Part of a small language model's weights.
Training: a variant of Muon for these matrices, 209M tokens, 13376 steps.
MLP neurons of a small language model. Each row is named by its layer, matrix (up: input weights) and neuron, and shows model dimensions 32-95. Each number is 128 + 24 x the weight over its row's rms, rounded and kept within 0 to 255.
After each neuron's rows, "fires after" lists the tokens most often just before its 100 highest values on Wikipedia text that the model never trained on; "fires on" lists the tokens most often at its 100 highest values on Wikipedia text that the model never trained on. A number after a token or word is its count.

L4.up368 [118  88 127 151 112 121 105  84 119 131 115 123 142 117 156 120 157 121  98 128 124 127 101 140 151 161 182 116 123 128 108  94  99 158 130 117  90 163 121  97 123  94 128 166 126  98 144 117 137 164 131 159 103 141 140 134 160 132 114 124 115 178 175  68]
fires after: "C" 33, "\n" 21, "P" 8, "W" 5, "died " 4, "c" 4
fires on: "- " 21, "in " 11, "iv" 8, "lev" 7, "region" 7, "ra" 7

L6.up349 [133 147 156 103 104  83 177 157  97  92  89 126 133 135 126  93 140 139 121 141 125 148  96 151 126 147 167 128 112 135 151 101 176 111 143 123 100 164 126 113 129  89 128 106 129 140 106 178 127  87 119 141 114 138 121 137 104 106 119  99 107 133 126 128]
fires after: "." 28, "|" 17, "s" 5, ")." 4
fires on: "\n\n" 41, ". " 40, "\n" 13

L2.up457 [133 123 132 122 168 146 139 136 114 131 108 122 149 154 144 134  92 120 202  92 147 113 109 117 127 157 118  71 120 133 115  91  98 144 145 174 126 144 102 120 104 140 145 142 142 138 144 123 124 173 102 136  81 150 115  92 125 120 108 143  99 145  87 182]
fires after: ", " 20, "was " 12, "s" 6, "and " 5, "el" 5, "), " 5
fires on: "which " 26, "released " 24, "ted " 19, ": " 12

L7.up607 [122 103 120 129 108 114 113 111 105 162 135  87 133 145 121 136 110 108 160  97 112 126 152 121  94 134 112 143 159 160 129 147 142 156 109 127 178 128  88 131 129 110 162 130 151 105 127 164 164 177  99 110 126 143 135 127 132 119 105  94 130  78 146 128]
fires after: "," 33, "the " 16, "The " 10
fires on: "Z" 23, "z" 13, "4" 9, "8" 6, "9" 6

L10.up693 [122 128 134 125  75 103 178 138 104  88  80 100 131 148  63 147 136 128 139 155 102 116 137 141 117 122 164 148 139 140 189  90 104 107 107 136 138 141 117 113 163 100 132 102 149 115  85 131 125 122  84 124 128 119 106 126 124 121 114 102 127 111 108 111]
fires after: "|" 49, ")" 5, "career" 4
fires on: "\n" 68, "==" 31

L7.up613 [163 103 155  96 105 126 144 132  97  72 113 156 139 105 134 167 167 152 119 145 129 114 142 163 123 116 144 111  86 121 125 139 146 117 110 109 131 130 106 140 164 126  98 139 142 121 121 137 106 160 114 133 132 114 144 147 137 116  89 141 115 110  67 121]
fires after: "h" 13, "200" 11, "f" 10, "m" 6, "198" 6, "ph" 6
fires on: "8" 15, "om" 11, "ey" 8, "9" 8, "ash" 7, "oc" 7

L4.up437 [133  96 125 116 130 163 123 154 106  91 139 113 142  99 102 161  51 114  63 103 154 132 144 158 105 162 154 122 140 140 107  96 176 145 145 119 123 145 160 118  83 102 144  96 144  88 138 160 104 126 140 111  90 121  98 116 120 125 107 105 142 100 141  90]
fires after: "C" 43, "B" 11, "Sec" 10, "Or" 8, "Sc" 6
fires on: "re" 23, "ur" 12, "ond " 10, "ra" 7, "ast" 7, "der " 7

L10.up140 [144 130 135 134  65 124 147 131 124 104  88  93 117 160 101 135 126 121 128 200  95 155 140 152 139 108 138 127 154 120 158 111 127 157 100 113 103 121 126 118 130 103 122 122 133 131  93 124 168 102 117 163 136 114 102 155 100 133 141 133 147 148  99 113]
fires after: "|" 47, "s" 5, ")" 5
fires on: "\n" 63, ". " 28, "==" 6

L8.up160 [ 71 149 147 123  82 123 160 131 137 147  91 135 157 157  92 209 141 149 133 138  93 121 133 124  91 116 100 114 120 113 145 109 132 133 157 137 103 149 124 130 144 145 137 144 135 109 111 130 134 125 138  98  81 138 125  77 108 114 157 121 138 125 119 161]
fires after: "| " 40, ": " 8, "me" 6, "the " 6, "; " 5, "(" 5
fires on: "11" 25, "9" 12, "l" 12, "th" 10, "13" 7

L7.up723 [138 152 153 152 103 106  81 140 129 124 118 161 144 155 157 130 103 139 133 173 106 174 121 105 131 123 145  95 105 122  82  88 139 110 124 103 147 161 139 123 107 163 115 156 189 102 105 133  96 147  95 155 110 138 172 147 134 127 140 143 178 114  82 128]
fires after: "F" 15, "v" 12, "Bl" 9, "V" 9, "J" 7, "M" 7
fires on: "u" 15, "le" 15, "an " 12, "re" 10, "ers" 7, "ice " 7

L8.up734 [149 156 151 139 153 102 108 156 130 117  86 158 171  85 152 114 116 117 137 127  92 117 130 135  75 133 138 118  81  98 151 114 186 121 110 120 142 142 143 132 125 131 129 165 123  97 133 169 108 144 131 128 130 162 152  94 133 156  91 112  94 117 117 120]
fires after: "v" 27, "J" 13, "Fran" 8, "C" 6
fires on: "an " 25, ". " 20, "on " 13, "em" 8, "k" 8

L10.up74 [100 118 127 131 104 121 158 159  94  76 148 145 133 138  58 143 132 127 136 149 123 130 129 130 144 133 151 155 129 139 159  90 101 113 104  98 120 133 128 117 145 135 127 123 128 150 116 170 163 118 158 106 125 102  97 144 119 128 142 125 118 111  99 154]
fires after: "|" 63, ")" 7
fires on: "\n" 93, "==" 7

L4.up671 [119 108 141 130 157 122 128 155 148 113 111  80 159 107 133 144 144 126 146 116 185 105 122 173 117 146 123 100 104 116 127 117 148 152 103 120 114  87  90  86 146 108 125 118 123 135 163 103 125  84 137 105 105 112 103  96 144 154 120  84 110  85 102 105]
fires after: "C" 51, "c" 19, "rec" 11
fires on: "og" 13, "em" 11, "ro" 10, "am" 6, "u" 6, "el" 6

L8.up509 [127 117 118 130 113  77 101 165 137  90  85 116 143 132 116 136 130  90 140  97 120 162 121 135 156 158 133 153 122 153 121 139 152 110  95  85 185 100 130 130 124 118  83 152 157  83 146 105 155 138 115 113 108 126  70 106 123 132 145  68 134  84 118 119]
fires after: "inc" 25, "c" 18, "C" 12
fires on: "ed" 14, "em" 12, "re" 9, "or" 8, "l" 7, "ust" 7